Part of a small language model's weights.
Size: 3 heads of 64, MLP 768 GELU.
Training: a variant of Muon for these matrices, 261M tokens, 11298 steps.
MLP neurons of a small language model. Each row is named by its layer, matrix (up: input weights; down: output weights) and neuron, and shows model dimensions 64-191. Each number is 128 + 32 x the weight over its row's rms, rounded and kept within 0 to 255.
Before each neuron's rows, "fires on" lists the tokens most often at its 100 highest values on Wikipedia text that the model never trained on. A number after a token or word is its count.

fires on: " Z" 19, " gr" 18, " Sp" 16, " S" 9, "z" 7, " Bra" 6
L4.up292 [150  70 164 125 139 146  95 143 124 149 157 131 153 162 137 171 150 150  60 122 130 127 116 154 156 181  80 139 141 115 103 143  83 122 114 109 113 114 117 103 148 159 133 150 144 117 119 110 101  81 112 101 100 120  98  78 119 116 134 156 141 149 127 116 118  95 164 152 147 112 149 132 101  93 103 141 120  88 110 123 117  58 133  81 154 142  25 173 132 133 105  98 163  97 155 154  52 168 142 143 180 121 112 136 137 140 144 191 161 137 105 139 145 166 222 171  74 139 149 137  93 138  72 170  58 183 157 123]
L4.down292 [ 91 130 151 176 128 158 158 106 111  98  97 122 133 121 120 114 106  99 193 146 110 104 156 176 100 135 176 143 150 128 195  75 139 130 104 123 155 142 173 134 123 105 144 137 136 129 115 104 134  37 117  77 120 145 113 164 116 190 124  96 186 138  82 122 163 116 153 115  86 133 110 107 120 150  54  91 132  98 150 100 122 104 134 180  64 123 128  69 110  61  55 101 110 145 165 135 121 151 136 203 153 180 121 143 150  65 158 160 119 144 150  81 124 119 166 138  66 134 151 106 184 107 124 123 127 159 162 168]

fires on: " ex" 19, " not" 11, " st" 9, "w" 8, "o" 7, "um" 7
L4.up187 [ 99 139 117 104 128 128 152 168  79 103 139 152  80 124  83 162 111 110 185 148 129 173  74  89 163 124  64 147 127  93 176  94 127 127 184  89 132 213 149 156 165 122  97 182 195  84 116  65 136  67  82  87 150 124  65 156  88 134 139 147  99 139  97 121 151 197 168  97 155 124 122 144 132  78 125 186 144 127 114 126 162  74 127  81 125 164 132 156 175 125 147 117 175  84 138  64 121 145  93  65 112 122 152 110 156 136 133  79 152 102 164 144 137 141 102 108 122 139 131  71 166 153 150 135 161  82 148  84]
L4.down187 [133 132 109 132 123 133 145 108 159 102  89 102 120 100 168 124 127 163 115 156  69 173 174  95 125 162  80 110  94  80 173 137 121 163 100 153  57 100 113 152 123 181 120 169 150 119  87 141 117 107 102 124  98 109 112 132  90 122 114 103  85 138 143  64  82 126 139  80 154 145 124  92 148 213 122 192 114 158 147 137 174 121 127  92 100 130  82 127 155 118  89 107 157 128 115  95 175 110 185 180 159  82 156 165 109  95 141  37 108 157 153 131  71 204  78 106 158 156 183  72 131 167 100 151 129 134 138 143]

fires on: " H" 22, " h" 10, " Sh" 8, "son" 7, " Bo" 5, "H" 5
L4.up668 [161 155 137 114 150  97  45 156 165 104 146 148 147 105 184 132 102  99 140 166  91 116 138 170 156 147 128 129  79 165 123 177  82 110  36 143 142  79 105 104 181 136  70 148 177 102 178  92  65 133 134 141  99 151 123 106 100 141 144  77 141 207  98 147 125 135  84 154 122 147 124 132  93 118 120 102 154 137 113  52 133 108 101 133  75 148 156 128 107  99 174 186  68 113  78 106 174 143  92 111 164 157 134 120 139 103 150 154 151 116  94 139 140  85 118 164 160 114 127 176 137  73 107 198 158  70 147  38]
L4.down668 [182 101 161 136  92 118 157 103 163 119 148  81 151 155 123 109 107 159 143 130 103 126 134 137 120 217 103 113 115 128 132 149 187  67  91 155 122 111  80 135 149 124  99 152 120 155  98 161 126 153  84 201 142 170 112 124 151 122 101 137 118 121 117 150 134 100 133 142 203  87 147 150 138 119 167  95  65  86 143 193 109 124 177  35 148 119 153 119 143 112  95 107 104 191 121 162 123 130 147 138 172 109 146 118 138  84 183 171 118 101 151 122 126 142 191 189  93 145 139 142 139 122  75 185 137 133 149 105]

fires on: "," 22, " and" 17, "u" 11, "z" 9, "." 8, "v" 8
L4.up613 [168 143 157 155 139  66  81  68 158 146 176 114 142 131  93 174  82 134 108 184 176 125 153 114 112 116 102 169 109 114 123 171  98 170 106 105  96 108 100 137 117 169 121 189  68  97 168 154  76  93 122 141  91 106  89 124 130  98  99 106 113  94 195 101  56 103 117 123 150 105 125 114 163 109 172  81  60 140 158 111 103  91 171  96 145 119  87 181 104 146  73 106  47 134 159 134 143 162  85 143 176 185 117 127 142 132 168 159 151 138 119 161 216 121 161 126 115 134 141 126 165 195 156 147  86 159 116 139]
L4.down613 [106 167 153  91 163 136  79 123 112 130 125 144 122  78 153 114 162 127 137 130 132 135 100 129  84 107  97 142 146 133 160 115 155 163  88 166 127 118 112 146 176 133 146 127 154 115 149  72  79 103 210 129 125 103  97 121 147 142 139 140 126 139 111 105  84  67 137 168 161 148 170 107 132 123 168 189  56  73 148 146 165  91  66 126 137  59 118 212 182 146 146  88 180 146 148 110  86 124 164 124 143 106 123 120  34 109  69  97 109  91  79 204  68  97 107  81 112 112 180 118 133 137 156  83 122  96 106 166]

fires on: " not" 23, "es" 19, " However" 12, "le" 10, "%" 9, " that" 8
L4.up257 [126 169 127 123 151 121 138  95 184 159  92  77  54 144 138 143 149 139 161  79 128 150  95  59 161 154 127  63 181 122 148 133 119 145 188 175  95 157  98 141 115 120 153 109  76 163 101  87 141 127 141 118  98 182 112 160 136 174 137 130  66 155 120 175 136 142 154 134 155 186  81 107  78 120 110 141 201 142 122 160 123 108 119 109 124 153 112 174 167 187 142  63 109 115 112 133  96 129 112  72 156  96 151 108 111 182 102 106 119  82  82 156 147 120 101 119 129  83 107  79 129 173 143 179 127 136 140 196]
L4.down257 [113 107 109 116  93 136 101 102 156 111  78 184 189 161 135 118 151 191 147 132 177  99 197 106  95 138  87 137  23  93 131 140 161 109 111  98 121 198 106 167 115 104  94 163 169 148 109 111 151  58 124 115 167  95 133  76 101 128 162  82  81 138 169 134  99 188 145 116 172 147 110 125 199 152 109 167 154 154 134 137 107  90 103  76 120 154 142 118 111 107 160 133 169  47 119 131 121  86 156 143  90 179 146 158 146  45 166 131  89 129  83  80 108 119 117 218 102 116 108 103 191 156 146 109 141 124 136 148]

fires on: "ly" 30, "ce" 13, " had" 13, "hi" 10, "ver" 8
L4.up443 [101 129 125 106 117 116 140 133 101  82 145 122 112 157 216 162 189 181 113  67 166 115 111 109 137 130 126 155 136  85 141 138  87 136 149 103 175 131 163 155  94 142 173 149  88 110 104  93 169 112 106 170 101 126 136 168 116 163 118 126 138 170 112 119 136 142 182 158 133 112 110  71  87 115 159 177 145 119 137  89  95 112 168 166 128 207 136 123 130 174 113 162 112 154 129  66 135  83  87 140 175 111 174 148 110 102 161 153 157 157  82 147  93  89 102  79  75  79 168  83  84  87 133 153 150 139 162 141]
L4.down443 [ 98 131 200 136 163 132 142 163 151  72  71 171  66 119 122  84 117 150 130 116 131  92 173 151 146 115 182 157 148 123  76  85 124 140 138 159 147  96 150 149 105 114 137  77 185  85 142 119 147 106 161  79 162  96  96 102 180 234 132  69 164 156 107 143  86 133 145 173 145 157  73 131 172  99 121 118 119 158 160 144 185  81 110 176  75 175 145  87 108 137 142 124 135 118 117 105 146  78 108 124 134 184  79 102 143 130 145  49 120 122  64 139 153 141 161 145 149 136 104 171 145  90 128  65 126 143 134 156]

fires on: "ge" 19, "tor" 13, "er" 13, "e" 11, "on" 11, "ter" 4
L4.up161 [119 169 147 115 121 104 119 160 148 126 118 144  92  91  89 142 146 136 179 113 121  70 174 111 166 117 102 105 138  65 135 156 119 107 154  61 143 120 191 145 173 118  94 117 104 137 186 152 143 134  96 175 118 146 105 106 101 126 153 113 163  91 129 150 127 138 165 146 184 154 127 160 133 126 129 106 197 190 121 157 111 161 108 110  97 138 108  85 127 162 121 110 122 102 106 105  93 129  96 206  84  59 144 164 121 127 147 162 174 175 149 142 148 111 160 180 135  76  85  86 141 138 206 111 166 105  26 172]
L4.down161 [181 146 106 190  88 131 142 128  85  65 121 124 133 124  96 112 165 137  90 111 189 126 171 158 110 116 152 104 171 181 148 148 216 180  68  89 130 172  97  92 150 128  72  73 115  76 145 161 110 138 126 145 134 115  80 134 106  56 110 110 114 141  85 123 103 106 163 144 133 141 144 119 118 136 144 166  97 110 138 104 142  70 174 138 153 134 138  93 161 101 174  94 112 137  44 182 139  56 128 105 117 120 138 183 115  93  98 132  90 139 126 147 107 170 109  90  97 116 103 142 102 124 132 210  88 176 154 173]

fires on: " not" 16, "ar" 15, " were" 10, "oc" 10, "ing" 7, "es" 5
L4.up603 [126  56 114 103 125 101 184  20 145  93 127 132  98 176  99  97  58 149 193 138 110 117 112 141 152 138 148 139 141  95 172 108 157  91 156  92 104 101 184 147  98  72 128  95 160 118  98 122 138 150 148 141  75  64 108 152 173 134 144  95 102 143 133 125 139  84 116 179 124 116 120 115 157 130 204 117 113 156  82 115  91 116 113 152  62 139  86 147 109 140 176 107  95  99 196 180  72 134 139 115 101 152  55 128 159 140 146 151  74  70 161 184 157 202 115  86 145  77 154  77 172 119  78 116 133 128 152 184]
L4.down603 [165 149  67 150 135 141  98 159  95 138 133 107 148 137 163 136 132 102 117 113 134 120 163 148  73 140  96 108 147 183 139 136 155  99 131 188 100  77 131 149  97  68 103 207  77 130 139 139 179 115 186  93 147 143 130 180 133 127 161 207  80 172 185 148  99 142 121 126 128 127 188 128 143 120  99  82 136 166 144 104 105 150 171  73 137 111 188 139 132 147 101 137 141  49  57  63 107 131 117 157 108 175 149 103 183  84 109 143 146 149  68 113 128  84 176  93  73 118 119 124 125  72  95 133  97 108 186 126]

fires on: " p" 15, " m" 14, "ch" 11, "n" 10, "en" 9, " Ch" 9
L4.up700 [127 130  62 140  72 119 163 111 118 115 169 106 137 146 140 199 123 151 113 165 151  73 152 150 113 154 172 130 118  52  98 187  80 144  80 157 132 169 128 114 126 118 118 100 146 153 117 138 187 130  71  88 129  81  98 150 117  57 154 155 181 118 130 142 104 115 167 151 104 107 109 160 145  55 156 183 160 137 123 164  86 114 128 134 177 137 125 132  97 192 109 172 114  85 121 110 139 113 148 142 143 125 157 116 147 150 138  88 146 151  90  86 131 132 152 151 105  51  92 148 140 156 135  88 105 150 161 125]
L4.down700 [148 125 150 133 138 133 143 157 173 108 130 128  86  90 155  87 175 108 150 108 104 148 100 182 162 153  81 108 126 120 146  58 151 148 111 156 165 102  97 139 114 175 141 124 127 130  73 112  91 164 132 144 112 129 118 124  56 146 121 206  71 157  96 200 125 124 113 127 111 140 141 156  80 143 185 108  92 114 154  73 121 125  69 158 140  72 120 165 117 107  99  42  84 133  99  83 174 176 142  86 106 104 114 114 126 105 153 153 126 109 144 171 143 125 176 133 115  76 100 218 172 171 148 194 148 143 147  91]

fires on: " Ra" 26, " (" 13, "am" 8, " m" 7, " near" 7, " former" 5
L4.up632 [ 79 160 187 147  52 157 146 128 163 153 124  72 144 124 109 110 122 174 171 128 116 182 154 121 119 148  66 111 176  77 150 128 116 145 114 119 126  81 136  72 140  99 126 124 108 146  98 109 187 116  93 142  77 152  72 152 123  94 200 158 127  98 116 164 133 122 161 131 149 117  83 112 145 132 172 158 123  84 124 135 104 156 181 143 111 143 136 111  96 119 137 156 108 133 135 143 147  75 134 158 170 163  68  84 119 116 127 140 108 114 132 101 105 174 129 164 216  99  68 167 124 152 172 100 113 105 132 110]
L4.down632 [113 134 150 158 127 108 131 103 140 175  90 141 173  93 137 110 165 101 142  82  69  74 125 129 143 116 160  91 107 115 125 137 159 162 119 169 184 128 187 148 120 122 122  55 156 139  84 159 145 107 146 100  97 125 173 127  76 138  81 119  50 161 113 160 144 119 100 133 140 114 124 150  98 125 136 168 124 104 152 177 117  93 125 153 113  98  74 191 123 132 132 123 136 136 174 100 148  94  94 109 112  92 118 110  49 113 104 135 134 113 116  80 139 101  79 129 152  69 183 124 141 133 117 142 209 130 100 148]

fires on: "é" 22, "-" 12, "or" 6, "39" 5, "ro" 4, "ice" 4
L4.up350 [135  94 122 109 134 107 147 175  74 103  93 104  95  93 143  98 112 100 123 130 135 115 153 121 122 133  58 106 176  96 116 144 121 112 171 140 137 139  93 119 184 154 173 168  97 121  58 119  85  89 138 156 124  99 142 130 145 168 117 122 115 188 133 145 153  97 138 107 134 142 123 149 150 114 141 131  87 139 167 123 169 135 128 102 143  98 149 160 159  96 135 146 135  54 102 123 134 160 130 157  70 117  96 127 154  88 153 129  97 172 127 201 141 157 112 126 104  90 113 134 105 172 111  97 147 110 108 136]
L4.down350 [152  94 102 163 143  89 136  47  81 168 114 145 141 157  90 189 100 142 119 168 163 138 138 136 133 110 204 191  73 110 117 183  86 132 122 100 119 144 110 113 106  93  93  79 115 164 180 128 116 160 121 158 126 162 107 151  88 116 110 152 177 148 143 189 105 124  73 169 170 122 101  65 133 130 153 175 130 176 142 122 163 118 187 107 128  74 137  82 116  94 149 143  41 106 138 144 120  97 150 150  86 170 113 162 111 112 116 116 139  86  80  91  91 219 193 121 108 180 122 100 167 107  93 131 134 149 139 153]

fires on: "ver" 18, "ter" 11, "son" 10, "ce" 9, " director" 9, " author" 7
L4.up9 [100 149 111 183 134 127 147 163 111  99 140 165 169  68 121 125 132  88 130 140  95  93 167 113  88 150  98 136 150  91 125 110 201  96 128 111 162 142 148 154 104  83 173  95 164 146 107  94 189 130  79 133  28 158  73 176 123 128  96 148 121 120 158 192 135  71 211 113 152 141 118 154 110 122 121 121 127 129 144 159 151 129 133  61  85  86 154 131 152 178 197 130 139 109 149 123 137 115 107 114 175 158 149 128 102 149 135 180 157 130  94 124 132 166 131  48 140  76 130  81 158 136 114 122 118 147 117 156]
L4.down9 [176 139  77 204 150 178 144 111 116 141 165 116 117 120  62 140  98 137  78 126  96 109 149 139 129 144 135  97 110 199 129 138 141  78 111 111 124 185  74 142 123 133  94 129 126 166 165 153 169 152 149 119 126 129 153 136 145  95 191 197 138 114 116 143 126 199 125 157 127  74 197 108 131 138 124 161 153 144 157 117  72 102 102 173 137 124 164 110 128  98  65  89 106 184  96 140 138 121 153 125 108 134  98 123  65  93 133 109 144 109 106 129 177  70 100 153 149 107  89  31 183  91 107 150  73 137 144  80]